{"n_layer": 13, "d_model": 512, "norm": "layernorm", "norm_eps": 1e-05, "qk_norm": false, "tie_embeddings": true, "parallel_block": false, "beta2": 0.95}
MLP neurons of a small language model. Each row is named by its layer, matrix (up: input weights) and neuron, and shows model dimensions 192-255. Each number is 128 + 24 x the weight over its row's rms, rounded and kept within 0 to 255.
After each neuron's rows, "fires on" lists the tokens most often at its 100 highest values on Wikipedia text that the model never trained on. A number after a token or word is its count.

L9.up1469 [153 119 109 111 162 153  93  75 165 121 139 162 142 142 135 162 168 123 138 109 125 134 141 102 148 192 124  95 106 168 119 172  96 120 138 129 152 131 136  94 117  71 129 139 125 176 107 135 131 100 100 129 115 123 141 126 121 128 118 127 143  85 111 109]
fires on: " \"" 19, "." 17, " and" 16, " felt" 5, ".\"" 5

L4.up0 [145 110 112  99 133 108 102 120 170 160 130  74 154 133 104 122 158 153 135 169 137  96 161 139 124 123 114  90  76 104 130 131 168 124  95 113 131 146  92 111 118 141 122 152 134 111 122 106  81 122 119 135 159 106 106 151  99 134 108 160 129 129 140 131]
fires on: " —;" 22, ":" 22, " A" 19, " In" 7, " –" 5

L6.up1393 [137 147 137  93 126 166 132 132 150 133 143 115 113 121 100 125 112  93 115 104 137 126 150 116 109  85 152 121 126 110 107 134 136 109 113 135 148  73 118 119 139 122 133  94 138 120 102 148  91 134 174 111 105 144 146 166 111 155 146 119 177 109 127 132]
fires on: " a" 53, " the" 21, " of" 11, " as" 4

L9.up1178 [136 157 149 105 128 118 117 115 172 144 152  91 129 104 165  67 126 167 181 110 192  80 150 123 122 115 137 175 130 170 105 136 102 123  94 140 128 170 121  92  90  66 110 114 128 158 143 146  81 124 150 133 122 106 149 125 165 100 143 104 129 170 107 100]
fires on: " as" 30, " the" 27, " and" 10, "," 7, " of" 5

L9.up1463 [135 131 118 102 108 140 133 151 115 108 126 152 144 131 111 115 101 148  99 125 124 106 140 109 110 127 103 104 133 145 135 166 107 114  91 102 173 160  94 118 128 115  74 116 125 166  99 151  80 144 165 110 117 100 118 150 121 149 137  84 125 117 145 151]
fires on: "-" 30, " a" 16, " as" 5, "/" 4

L4.up318 [144 102 170 159 149 162  94 172 116 159 128  61 153 103 130  48 184 108 143 115 113  93 148 158 118 115 102 159 146 139 133 150 132 110 122 159 137  99 102 120 118 115 136 103 146 119 165 142 159 113 101 113  86  75 110 160 153 165 136 140 166 156 183 136]
fires on: "\n" 24, " with" 21, " and" 18, " as" 11

L6.up1117 [117 128 111 114 132 102 171 117 146 107 120 113 138  84 117 119 167 134 132 147 175 131 136 140  93 109 107 115  68 132 154 118 103 134 135 140 158  86  89 109 124 115 101 164 126  85 151 101 134 147 177 152 132 124 111 166 131 128 113 146 105 155 153 110]
fires on: ":" 35, " in" 27, " for" 7, " from" 4, " every" 4

L6.up148 [153 135 176  73 154 110 106 141 140 111 116 154 140 133 150 111 149  94 121 153 111 138 162 151 137 125 125 118 120 123 149 104 113 118 168  94 187 106  92 105 130 110 111 138 129 113 129  96 164 182 116 153 143 107 133 118 123 118 168 118 110 111 120 138]
fires on: " and" 26, " with" 12, " only" 6, " James" 5, " who" 5

L9.up1160 [122 149 115 102 133 128 143 142 126 140 153 143 127 154 138 101 104 138  90 102 146 110 135 164 121 130 112 138 103 133 133 130 128 165 166  97 128 123 124 126 107 143  76 151 130 142 125 145 121 172 117 144 146 105 103 147 107 124 122 133 153  84 136 142]
fires on: " |" 48, " 13" 5

L4.up256 [118 106 114 127 130 211 113 128 133 126 111 130 116 165 115 134  98 139 141 137 156 132 132 160 125 125 145 127 125 173 123 117 136 147 114 169  93 133 109 133 174  93 123 135 121 112 109 155 128 111 113 135 134  93 115 130 124 136 113 150 122 127 116 123]
fires on: " they" 17, " electric" 9, " U" 8, " Hamburg" 7, " themselves" 5, " their" 5

L2.up287 [121 121 139 147 135 174 101 130 155 181 145 101 119 103 139 164 171 153 170 132 140 167  86 113  87  91 103  84 108 132 171 135  77  72 106 141 109 116  83 141 115 142 119 140 130  82 144 154  97 147 102 130 117 126 146 119 106 146 125 135 162  91 142 122]
fires on: " had" 36, " have" 26, "==" 11, " has" 11

L9.up558 [139  93 118 110 139  98 165 114 114 108 126 136 145 110 165 146 140 117 100 168 133 108 141 131 113 119 101 144 101 154 116 131 115 112 109 106 156 118 150 127 100 113 128 172 137 128 120 116 131 176 138 151 122 128  77 121 124 153 131 165 101 162 103 109]
fires on: " |" 41, " for" 7, " on" 7, " in" 5, " and" 5

L4.up740 [143 108 122 103 172 126 158 183 171 128 145 104 137 111 121 116 184 118 154 136 113  90  94 189 119 115 102 147  87 113 116  52 127 105 107 117 154 122 102 128 118 119 119 128 118 137 126 135 117 124  90 129 103  73 149 117 114 141 136 149 121 144 171 123]
fires on: " and" 52, "," 15, ":" 14

L9.up769 [143 104 129 110 111 128 117 114 155 199 141 142 114 117 109 126 119 110 132 123 176 133 120 165 103 135 140 110 133 191 111 153 116 143 111 125 126 147 119 119  98 118 134 104 141 131  93  82 115  91 118 129 140 144 172 113 164 118 154 110 110 142 111  97]
fires on: "." 46, " 7" 6, " ." 6, " AU" 4

L9.up571 [135  82 158  91 150 177 136 119 147 160 118 130 142 120 111 187 124 148 161 109 124 139 129 181  89 142 118 173 104 141 121 115  83 115 142 116  98 119 125 115 140 116 142 107 131 106 111 142  90 124 102 101 136  82  92 116 170 175  75 136  96 151  95 177]
fires on: " is" 32, " was" 24, "," 17, " and" 5, " made" 4

L6.up915 [140 114 122 109 132 137 135 177 161  93 191 146 161 117 137 133 104 119 130 137 149 129 129 178 118 132 100 134  65 152 125 131 149 123 112 132 131  91  93 112 131 141 101 153 131 133 154 100  82 108 108 112 131  64 132 134 102 114 121 147  82 137 130 113]
fires on: "-" 25, "." 14, " as" 11, " in" 11, "3" 6, "6" 4

L4.up934 [136 104  94 120 163 147 120 130 129 109 152 122 134 117 132 153 164 113 124 174 143 114 126 110 121 162 109 101  67 102 156 125 155 128  92 122 171 140 115 136 113 150 111 176 125 160  96 126 123 134  60  93  98 108 100 179  77 168 134 116 139 106 116 122]
fires on: "," 29, " but" 16, ";" 14, " until" 12, " while" 9, " He" 6

L4.up458 [115 130 157 112 136 131  99 112 119 128 100 113 153 116 109 122  83 116 124 105 133 131  98 119 131 150 152 130 131 100 128 134 118 112 103 115 163 125 135 119 117 169 126 146 103 141 134  85  97 139 117 128 145 140 170 104 166 125 100 166 156 112 173  99]
fires on: "ic" 70, "olic" 8

L9.up461 [101 131 145 118 140 132 109 128 138 168 138 162  86 138 152  99 157  99 169 187 117 175 150 146 138 143 130 141 138 122 111 107  75 145 148 100 152 128 111 106 144 141 142  99 131  39 165 111 117 137 147 154 138 160 136 158 110 107 125 130 159  98 121 146]
fires on: "C" 48, "c" 13, " C" 11, " of" 6, " in" 4, "T" 4

L6.up295 [161 127 182  93 167 158 155 171 171 151 115 133 139 141 142 160  84 134 137 124 120 146 160  86 149 128 143 164  97 135 115 137 154 134 117 106 122 141 114  86 165 136 110 130 141 125 164 152 111 119 120 100 103 142 100 140 164 116 122 142 144 141 123 120]
fires on: " of" 19, "'s" 8, " Women" 8, " 100" 7, " (" 6, " 50" 5

L4.up1450 [106 143 106 148 121 169 108 134 160 142 132 133 141 169 102 130 147 125 120 115 158 133 106 139 136 111 118 137 113 120 112  68 117 114 151 100 111 142 112 162 158 103  80 139 122  86 103 129 133 179 200 105 121 124 144 140 174 126 129 140 151 146  97 155]
fires on: " " 19, " (" 13, " −" 11, "0" 6, " 0" 4, " terminus" 4

L9.up1523 [112  91 134  66 147 132  87 163 131 103 134 143 128 119 164 109 128  84 100 135 140 133 165  96 139 152 110 116 141 121 123 172 147 124  84 163 143  93 134 168 139  98 112 162 132 174 140 106 116 144 150 137 134 126 110 147 119 157  90 138  97 116 163 176]
fires on: " and" 37, " as" 5, "," 5, " S" 4, " W" 4

L9.up780 [138 119 107  97 117 133 133 121 144 135 142 151  64 150 142 118 129 124 150 154 127 110 137 134 165 166 117 166 141 100 126 122 148 106  87 170 155 156 104  98 136 108 114 130 112 119 132 105 146 126 130 125 101  98 116 130 176  58  94 147 114 158 137 127]
fires on: " was" 25, "," 24, " is" 13

L6.up1257 [188  97 146 114 155 114 115 128  86 154 138 114  98 124  95 128 151 142 112 119 157  86 117 128 156 119 137  93  68 164 106 115 137 139 118 130 163 167 101  80 138 136 129 173 134 153 182 131 124 133  45  86 157 108  73 160 105 124 126 122 131 103 122 154]
fires on: " he" 49, " R" 14, " f" 5, "," 5, " He" 5, " they" 5

L4.up772 [118 116 154 132 110 157 124 150 150 151 146 115 112  74 125 133 162 141 106 139  97 105  92 154 109 124 107 132  98 150 138  65 128 171 159 102  92 159 147 121 121 124 128 126 130 123 144 149  55 165 131  88 152 121 146 122 136 156 139  88 100 142 108  95]
fires on: " |" 78, " —" 6

L9.up364 [151 128 129 168 114 115 130 101 172 122 136 121 109 143  97 132 147 118 134 143 165 114 115 130 115 111 130 129 148 136 119 119 139 131 122 158 127 128 136 111 113 127  90 129 167 158 144 176 122 101 123 123 151 125 114 177 122 122 106 111 167  91 128 133]
fires on: ")" 52, ".)" 4

L2.up548 [123 119 151 136 127 124 113 132 152 143 135 111 148 113 101 167 140 139 176 157 168 155 151  95 113 130 105  88 135 142 142 130 103 128 112 167  92 123  83 130 110  87 137 136 121 100 109 100 118 128  89 106  76  98 175 117 128 123 118  83 136 115  90 130]
fires on: " had" 19, " un" 11, " dis" 9, " have" 9, " r" 5

L9.up1132 [122 101 150  96 115 119 144 167 133 135 141 116 146 114 128 106 170 141 113 119 140 128 150 144 153 154 110 135  96 141 160 122 113 111 131 138 115  86 101 169  89 126 117 141 126 117 148 143 105 141 126 108 140  82 133 141 121 159 132 198 111 138 117 152]
fires on: " as" 42, " –" 17, " -" 12, " and" 12, "-" 10

L4.up1343 [124 109 126 130 104 124 117 148 187 111 137 150 117 118 128 195  85 140 106 142 106 152 132 104 134 138 122  69  88 163 123 117 126 165 173 109 129 164 113 145 137 137 114 169 154 106 159 112  96 129 141  72 179 163  85 100 133 135 134  86 102 116  74 116]
fires on: " |" 63, " 0" 5

L6.up918 [131 107 112 135 133 152 108 149 147 181 103 112 123 112 126  96 141 125 134 138 130  96 108 177 111  94 150 138 153 121 169 118  94 101 123  89 133 150 107 159 130 113 136 106 131 129 128  97 169 167  96 126  99 118 153 113 144 120 152 104 155 140 121 120]
fires on: "-" 47, " T" 4

L9.up760 [136  97 101 116 133 128  96 163 173 119 144 124 133 109 138 131 144 133 109 151 128  80 151  98 122 111 123 137 124  99 155 125 119 128  88 130 136 127 128 130 130 130 116 172 139 114 181 115 111 127 153 121 135 111 121 152 155  91 145 149 131 116 119 135]
fires on: " and" 41, " as" 12, "," 11, " or" 8, " New" 5

L9.up875 [ 98  82  98 143 143 116 132 127 181 104 175 112 149 122 100 114 124  79 134 146 112 139 137 142  98 125 107  68 135  98 144  94 145 113 137 145 130  70 129 120  77 132  88 169 156 143 166 168 136 118  87 106 115 107 129 135  79 150 162 148 106 141 171 158]
fires on: " is" 19, " also" 17, " and" 14, " as" 8, " was" 6

L4.up1073 [136 132 141 135 110 136 118 155 119 103 154 132 139 105  92 149 112 128 107 117 145 180  70 185 102 148 154 126  92 111  99 123 119 132 142 146 141 103  79 107 105 121 152 126 126 142 122 210  86 139 134 123 114 118 119 149 149 147 133 142 158 108 146  93]
fires on: "," 22, " in" 17, " a" 7, " an" 7, " about" 4, " considered" 4

L4.up1427 [153 104 136  81 150 119 132  83 144 114 145 168 124 118  97 167  81 145 130 196 169 159 102 166 134 115 122 124  85 108 142 121  87 192 153 112 117 125 132 122 129 135 122 156 140 127 124 137  90 123 187 128 189 143 115 159 135 155 100 150 164 114 129 115]
fires on: " 0" 38, " |" 24, " 1" 7, " 5" 5, " 2" 4

L9.up386 [147 152 114 117 195 104 139 108 122 154  95 132 137 140 141 149 155 126 165 146 157  90 140 152  87 108 109 135 103 150 113  93 138 123 157 144 182 129 126  93 101  96 102 136 120 127 152 118 137 130 125 158 100 110 111 149 111 136 164 127 100 123 123 110]
fires on: " |" 34, " by" 9, "born" 6, "," 5, " who" 4, " career" 4

L4.up1477 [145 105 118  92 169 134  84 118 129 144 109 112 142 125 107 168 153 116  95 126 129 127 181 109 137 173 111 120 102 108 141 154  97 112 123 130 133 142 108 100 142 143 135 158 119  95 133  96 116  97 117 116 135 132 139 168  53 140 134  99 129 121  97 146]
fires on: "." 24, " and" 15, " was" 10, " In" 8, " Since" 5, " became" 4

L9.up1267 [ 90 143 156  90 148 139 154 142 131 129 144 151 130 149 125  80 121 130 102 161 113 113 127 115 130 105 119 143 133 151 119 173 107 108 112  82 145 132 135 110 140 143 100 129 134 103 113 147  91 180 134 135 115 116 140 164  86 151 100 145 100 121 153 162]
fires on: " a" 33, " C" 16, " A" 8, " two" 7, " and" 5

L4.up844 [142 122 143 106 123 127  78 120 138 101 131 121 124 142 166  71  89 120 122 142 138 104 112 103 127 140 113  87 118 125 123 126  70 176 139 119 171  95 162 148 130 153 153  90 130 145 132 106 108 131 133 131 108 152 114 111 121 164 113 143 121 122 141 135]
fires on: "t" 38, " football" 8, "b" 5, "ic" 5, "year" 4

L9.up723 [151 121 133 100 144 119 142 137 130 161 178  69 136 101  94 157 119 129 147 134 104 169 109 133 103 165 136 132 113 120 133 173  96 126 111 130 150  95 102 166 110 138 115 155 135  89  98 161  81 102  99 159 118 106 130 149 118 141 108 142 128 129 145 124]
fires on: "|" 26, "-" 16, " and" 15, " in" 13, "," 7, "in" 6

L9.up983 [110 113 127 120  98 154 124 139 131 141  97 119 142  99  90 157 152 120 108 133 121 120 164 118 150 153 198 124  74 118 128 148 145 117 114 184  90 108 122 126 111  94 137 144 137 167 129 145  98 146  95 106  98 135 135 117 139 151 191  94 144 118 106 101]
fires on: "-" 75, "." 13, "\n" 6, " \"" 4

L6.up801 [121 131 140 153 110 158 124 118 165 137 180 126  83 117 149 100 134  69 120 170 164 158 106 168 107  69 143 113 161 150 166 115  94 118 117 161 147 115 158 156 125 136 125 149 132 140 164 139 143 101 128 156 102 101 179 148 148 133 152 109 167 116 115 117]
fires on: " to" 55, " on" 12, " for" 8, ":" 7, " (" 5

L2.up1188 [127 129 143 125 126 156 110 186 142 122 117 129 118  91 142  63  93 100 123 144  79  99 120 123 140 145 120 121 121 134 115 139 123 136 146 126  89  64 138 123 135 151 113 107 116 112 160 160 113 129 114 151  96 138 127 138 184 104  92 119  98 133 118 110]
fires on: " against" 16, " propaganda" 9, " An" 9, ".\"" 7, "On" 5, " Mund" 4

L6.up1459 [121 134 148  83  80 157 140 161 140 154 132 150  83 125 144 142 143 140 138 119 172 142 144 116 140 158 134 131  93 128 173 116 132 132 124  94 159 116 121 153 150 115 141 141 133 109 135 141  63 175 147 135 127 126  84 184  98 122  81 116 164 109 107 128]
fires on: " of" 58, ":" 9, " |" 9, " in" 9, "|" 5, "===" 4

L4.up803 [173 127 102 112 137 123 102 114 163 111 150 156 142 153 123 138 109 135  69 140  84 130 165 130 154 102 110 148 134 125 162 118 135 119 102 101 116 114 102 128 152 117 110 148 187 126 178 155 130 125 157 152 143 134 156 146 118 117 159 113 108 113 103  99]
fires on: " It" 29, " place" 12, "\":" 12, " out" 4, " per" 4, " By" 4

L9.up914 [112 142 121 117 149 126 177 116 121 140 130 106 145 132 145 168 133 121  98 124 158 116 117 125 126 130 123 131 136 119 138  97 113 156 173 130  94 118 106 109 124 111 120 133 128 151 105 150 108 139 154  99 130 129  88 154 104 164 111  85 114 119 142 150]
fires on: " is" 37, " hold" 8, " would" 5, " there" 5, ":" 5

L4.up359 [109  68 134  98 115 122 174 139 186 138 171 125 146 113 145 109 103 105 101 159 103 140 108 164 113 151 117 135 109 161 114  83  81 175 148 111 103  98 119 179 127 142 113 135 130 134 140 149 100 146  89  85 178 112 116 135 124 150 109 144 103 117 133 116]
fires on: " |" 58, " 6" 8

L2.up806 [ 96 131 118  93 106 140  91  92 122 115 167 108 127 111 111 112 112 143  62 137 146 119 162 142 103  96 109 127 118  98 112 109 131 141 109 134 145  86 122 127  95 158 101 143 125 130 133 108 111  90 142 107 166 140 150 141 180 119 118 144 153 124 125 107]
fires on: "ic" 40, "ist" 11, "’" 9, " result" 7, " friend" 4

L2.up311 [112 114 203 120  87 201 126 106 131 121 158 148  70 138 126 111 153 132  93 150 122 137 172 115 103 130  86 110 138  99 150  93  95 120 117 160 134 118 154 101 128 116 125 111 120 148 140 152 140 125 172 143 126 132 146 143 143 137 101 136 128 112 125 126]
fires on: " most" 22, "|---|---|---|---|---|" 10, "ight" 9, "|---|---|---|---|---|---|" 5, " life" 5, " Art" 4

L4.up1405 [113 124 129 160 169 143 107 164 143  81 140  91 112 141 104 130 131 153 119 126 162 145 127 145 143  85 125 112 143 121 133 136 137 129 102 139 145 131 133 169 183 148  97 111 123  75 153 145 130 151 126 139 171 155 128 119 127 157 102 184 166 154 116 124]
fires on: ".\"" 16, " it" 15, " It" 9, " effective" 6, "Reception" 4

L6.up563 [172 111 118 172 144 128 116 108  99 108 152 170 142 113 114  78 165 135 151 109 130 115 147 136 152 122 168 150 148 138 106  92  91 106 105 149 144  95  81  77 130 126 120  98 116 154 155 115 108  99 126  94  91  62  93  71 137  96 148 133 142 174 150 111]
fires on: " to" 34, " or" 8, " /" 8, " times" 5, " Mallorca" 4

L6.up1283 [184  98 148 117 114 115 135 152 136 163 159  99  99 116 114  58  84 115 147 190  97 143  68 123 155 114 136 122 152 151 137 146 136 129  94 136  99 140  85 135 126 121 113 116 131  95 132 134 154  99 110 141 149  97 146 107 131 127 183 102 126 114  79 124]
fires on: " |" 57, "," 13, "-" 6

L9.up1137 [132 106 148 115 140 142 106 136 117 124 144 151 130 120 138 115 115 111 138 135 115 136 136 158  98 100 134 149 117 105 124 148 126 100 111 141 124 103 135 125 134  85 179 145 143 109 122 136 138 148 142 135  84 158 132 116 175 138 125  98 129  97 115 137]
fires on: " as" 16, " by" 12, " to" 10, " into" 7, " a" 5, " the" 4

L2.up1404 [160 154 139 104 112 179  81 147 130 101 147 141  80  94 134 127 146 123 139 141 109 128 182 127  98 139 126 109 167 103 106  79 132  94 159 115 151 151 135  81 152 107 147  97 138 156 148 105 142 114 120 153 115 150 114 107 128 157 127 121 167 101 112 119]
fires on: " they" 19, "_{\\" 8, " worked" 7, "time" 6, "Review" 6, " ATP" 4

L6.up760 [139 136 173 125 153 170  99 152 152 143 120 153 103 106 136 137 124  95 166 103 132 148 140 139 120 134 144 128 110 157  96 136 107 161 173  99 114 109 142  96 148 134 127 137 151 100 118 164 107 144 160 124 159 131  80 169 117 170  74 117 172 132 112 144]
fires on: " of" 34, " in" 25, "=" 7, " the" 4

L9.up44 [ 99 115 161 112 136 113 152 138 172 195  88 128 120 139 133 118 119  97 109 152 151 131 187 159 134 167  91 119  75 149 147 135 160 141 114 121 133 139  92 126 148 131 128 114 137 111 168 127 124 124  91  97 114 110  99 165 150 139 142 160 104 102 112 154]
fires on: "." 28, "T" 6, "E" 6, "P" 5, "K" 5, "V" 4

L4.up376 [ 88  81 173 110 123 147 104 150 145 157 148 105 103 106 127 131 153 152 102 156  95 119  90 153 135 108 148 153  82 131 146  91 132  86 118 102 115 164 158 107 119 138 130  83 109 147 113 136 118  92 127 106 112 135 174 123 140 156 126  65 111 125 113 134]
fires on: " |" 53, "-" 4

L4.up1080 [103 121 169 104 124 142 132 140 140 121 164 110 122 118 115 143 136 112 115 125 139 126 108 179  58 112 127 143 105 153 127  82 127 173 139 115 132  88 137 143 111 124 105  83 157 142 132 186 122 165 140 103 118 135 139 163 116 140 118 112 128  91 120 126]
fires on: " |" 51, " +" 5

L2.up1498 [135 115 133 169 134 131 101 142 152 158 148 121 123 109 173 109 106 155 142 163 117 174 127 151 129 163 145 108  66 121 164 115 106 126 143 114 144  80 128 149 152 130  98 143 131 128  80 168 117 108 135 111 141 128 128  92 125 102 152 102 116 130  79 128]
fires on: " G" 25, " L" 8, " U" 8, " N" 8, "S" 6

L4.up667 [151 115 158 119  66 141 106 159 193  94 156 133  90 120 139  97 138 110 132 129 140 123  97 144  98  95 126 131 169 117  91 158 119  90 118 162 142  68 124  98 155 119 134 106 117 118 152 161 105 119 136 115 155 153 138 126  88 131 166 111 135 130 119 133]
fires on: " a" 17, " an" 14, " as" 11, " with" 6, "===" 6, " by" 6

L4.up1523 [131 109 128 191 114 147 145 121 155 127 143  98 194 122 131 148 130  81 126 139 144 135 115 146 112 128 107 108 144 114 122 132 159 139 115 144 104 119 124 124 119 114 133 161  75 168 135 131 131 157 107 118 131 160 178 137  83 117 109 110 126 151 143 142]
fires on: " St" 30, " include" 11, "om" 7, "History" 4, " then" 4

L4.up1380 [124 158 166 140 137 128 122 113 143 153 143 134 128 150 165 114 152 133 128 141 154 165 123 170 131 111  86 168 126 159 121  89 146  95 126 106 115 160 113 159 140  56 154 118 149 123 133 127 106 142 129 134 134 130 113 101 156 108 119 137 117 107 156 110]
fires on: "." 46, " −" 10, " which" 6

L6.up515 [ 91 119 127 143 104 143 110 142 121 106 125 135 121 138 121 100 152 156 157 145 123 120 124 126 135 113 161 164 138 148 137 114 112 147 152 140 165 111 135 142 170 130 114  89 141 154 169 144 160 150 170 150 121  92 121 132 105 122 116 159 125 185 112  41]
fires on: " one" 31, " It" 9, " it" 9, " another" 5, " ." 4

L6.up311 [156 113 143 114 119 102 130 184 189 130 122 116 156 112  83 121 126 171  95 135 124 146 169 117 109 152 108 127 124 118 145  99 137 120 137 116 119 129  69 125  66 129 135 120 123 152 148 128  82 138 127 150 145  67 144 139 108 173  99 139 109 116 142 123]
fires on: " /" 27, " —;" 12, ":" 11

L2.up1144 [111 136 176 186 134 148 121 125 142 129 129 144 111 120 150 136 118 121  75 127 162 183 146 135 116 130 116  81 120 167 167  87 160 114 138 132 114 155 101 133 141 107  87 153 111 104 128 154 125 137 110 104 150 137 132 148 160 178 120  94 155 118  90 135]
fires on: " \"" 50

L9.up129 [103 134  97 144  96 146 152 126 138 127 134 140 141  95 122 165 138 164 163 154 138 153 106 127 130 129 123 136 123 147 125 170 119 117 121 128  85 150 116  92  79 108 153 162 158 164 123 156  64 140 141 143 128 126 170 210 173 115 131 133 148 126 135  80]
fires on: "." 24, "′" 16, "%" 15, " /" 4, " of" 4

L9.up535 [120 105 154  76 134 104 151 121 148 166 150  87 150 117  84 109 114 113  94 140  92  93 154 135 153 161 146 124 133 141 125 205 161 131 126 134  95  88 109 124 106 103 119 129 123 133 117 157 134 124  80 122 152 113 124 132 140 143 154 110 137 113 130 118]
fires on: " and" 67, "," 26, "-" 5

L4.up1169 [124 109 142 125  94 111 129 148 184 140 120 115 124 143 108 103 143 115 112 140  94 154 152 190 106 133  80  90  87 113 123 111 134 133 142 147 127 130 147 113 167 141 104 145 133  93 129 104 145 112 137  92  96 109 144 159  89 149 110 132 128 112  77 134]
fires on: "." 63, ")" 16, "\"" 6, "\")" 4

L6.up1445 [126 127 113 119 180 167 152 145 118 216  87 146 116 135  79 125 135  96 102 138 171 139 137 200  88 147 115 119  77 108 138 100 102 121 150 119 138 103 137 134  88 136 128 124 137 146 127 152 113 133 110 113 158 125 118 127  89 132 166 124 174 125 138 117]
fires on: " time" 24, " %" 17, " result" 8, " record" 8, " results" 6

L6.up778 [161 119 139 135 149 109 112 184 149 112 122 127 162 108 179 131 112 130 121 120 153 122  92 131 113 110 128 107 120 182 106 121 181 155 147 142 127 132  59 122 146 129 135  98 140 150 111 143 113 121  96 112 115  88 162 117 155 124 170 149 121 153 150 120]
fires on: "." 54, " on" 15, " than" 13, " within" 4, " in" 4

L6.up617 [130 150 156 105 163 127  72 135 126 156 100 105 149 146 119 123 148 128  95  92 141 142 135 168 127 158 109 158 102 134 163 146 103 131 159 124 132 115 134 124 121 141 116 141 120 141 121 150 140 117 124 112 108 158  85 121 103 153 147 130 138  91 101  95]
fires on: "." 59, " which" 10, " |" 6

L6.up995 [126 113 160  95 110 123 139 100 144 158 158 121 108 135 101 115 117  94 142 163 115 134 171 163 118 128 130 105 110 128  59 125  76 167  86 144 136 118 128  95 176 168 124 149 151  74 139 132 144 128  72 147 122 126 111 144 154 177 149 115  62 123 113  97]
fires on: "." 56, "n" 9, "p" 8

L9.up762 [141 105 122 121 112 137 131 111 127 117  74  72 116  96 102 126 123 122  93 103 125 123 141 140 108 126 108 103 132 145 121 176 125 155 154 171 157 104 145 116 128 133 120 138 133 124 105 122 129 135 103 126 139 109 126 147 112 149 143 101 123 146 117 133]
fires on: "." 25, " it" 9, " also" 9, ")" 8, " there" 5

L9.up124 [153 104 109 154 119 166  88 143 183 124 158 128 105 141 103 142 114 140 136 126 142 109 147 130 108 155 157 103  93 134 166 124 149 134 110 159 124 127  56 113 106 111 100 147 114 155 160 157 105 108 141  83  89  98 138 112 167 158 127 111 170 127 113  47]
fires on: " in" 16, " has" 12, " had" 10, " with" 10, " for" 4, " |" 4

L9.up1501 [138  83 165  85 150 165 107 157 153 115 123 155 134 113 157 111 110  80 145 147 122 122 112 170 129 166  77 127 120 128 112 111 169 101 161 139 143 151  75 114 144 138  99  86 126  97 133 170 143 156  91 104 116 123  95 140 117 122 133 123  88 135 105 110]
fires on: " and" 45, " with" 6

L9.up613 [159  94 113 156 183 135 123 149 159 132 130 127 106 123 135 139 145 152 136 128 152 121 164 104 101 116 112  99 165 107 135 125 108 139 127 122 140 102  60 128 125 160 146 150 139 102 153 113  99 149 135 114  84  63 151 154 141 143 146 159 152 108 135 102]
fires on: " of" 23, "–" 19, " with" 6, " for" 5, " well" 5, " in" 5

L6.up1484 [ 98 100 100 136 102  92  98 107 191 152 186 155 107 113  81 169 157 147 145 114 145 146 152 175 105 141 128 149 109 122 134 134 102 112 168 152 147 114 139 120  86 144 102 154 144  81 144 163 169  88 157 122 162  92 116 139 166 140 134 126 134 142  97  96]
fires on: "%" 33, "or" 13, " and" 9, ")" 9, " or" 5

L9.up1044 [128 139 125 111 149 133 120 108 118 145 146 119 115 115 140 135 151 137 188 132 192 168 122 156 113 142 141 134 136 175 101 148 123 152 174 114 135 117 145  96  67  97 148 153 133 108 116 112 104 135 165 152 130 106 107 151 163 154 109 138 119 106 118  90]
fires on: " |" 36, "/" 8, " US" 5, " 5" 4, " in" 4, " 50" 4

L9.up247 [ 94 112 160 143 120 104 159 132 136 130 167 111 180 108 136 124 103 121 137 139 139  90 144 124 134 135 134 113 145 117  99 123 164 144 119 169 121 135 111 116 136  82 119 155 153 150 129  75 121 146 104 123 141 112 135 170  85 107 123 146  96  95 157 151]
fires on: " and" 26, "-" 19, "," 17, "." 5

L6.up61 [140 118 140 139 128 159 166 135 135 177 119 109 160 114 132 153 141 109 139 121 157 109 108 103  96  96 133 151 157 135 145 105  90 107 143 127 112  96 114 140 111 106 123 104 132 155 162 178  82 145 129 150 122 121 188 133 126 140 106 111 184 111 159 115]
fires on: " at" 59, " of" 9, " on" 4

L9.up414 [139 105 156 134 142 133 128  90  87 169 105 117 180 153 116 109 160 154 157 114 147 146 159 135 148 174 124 126  91 131  83 104 134 177 109 133 107 158 105  88 141 119 117 124 143 147 147  95 120 149  98 144 128 141  97 134 185 137 113  94 157  80 122 131]
fires on: "," 30, " the" 13, " he" 10, " Dr" 4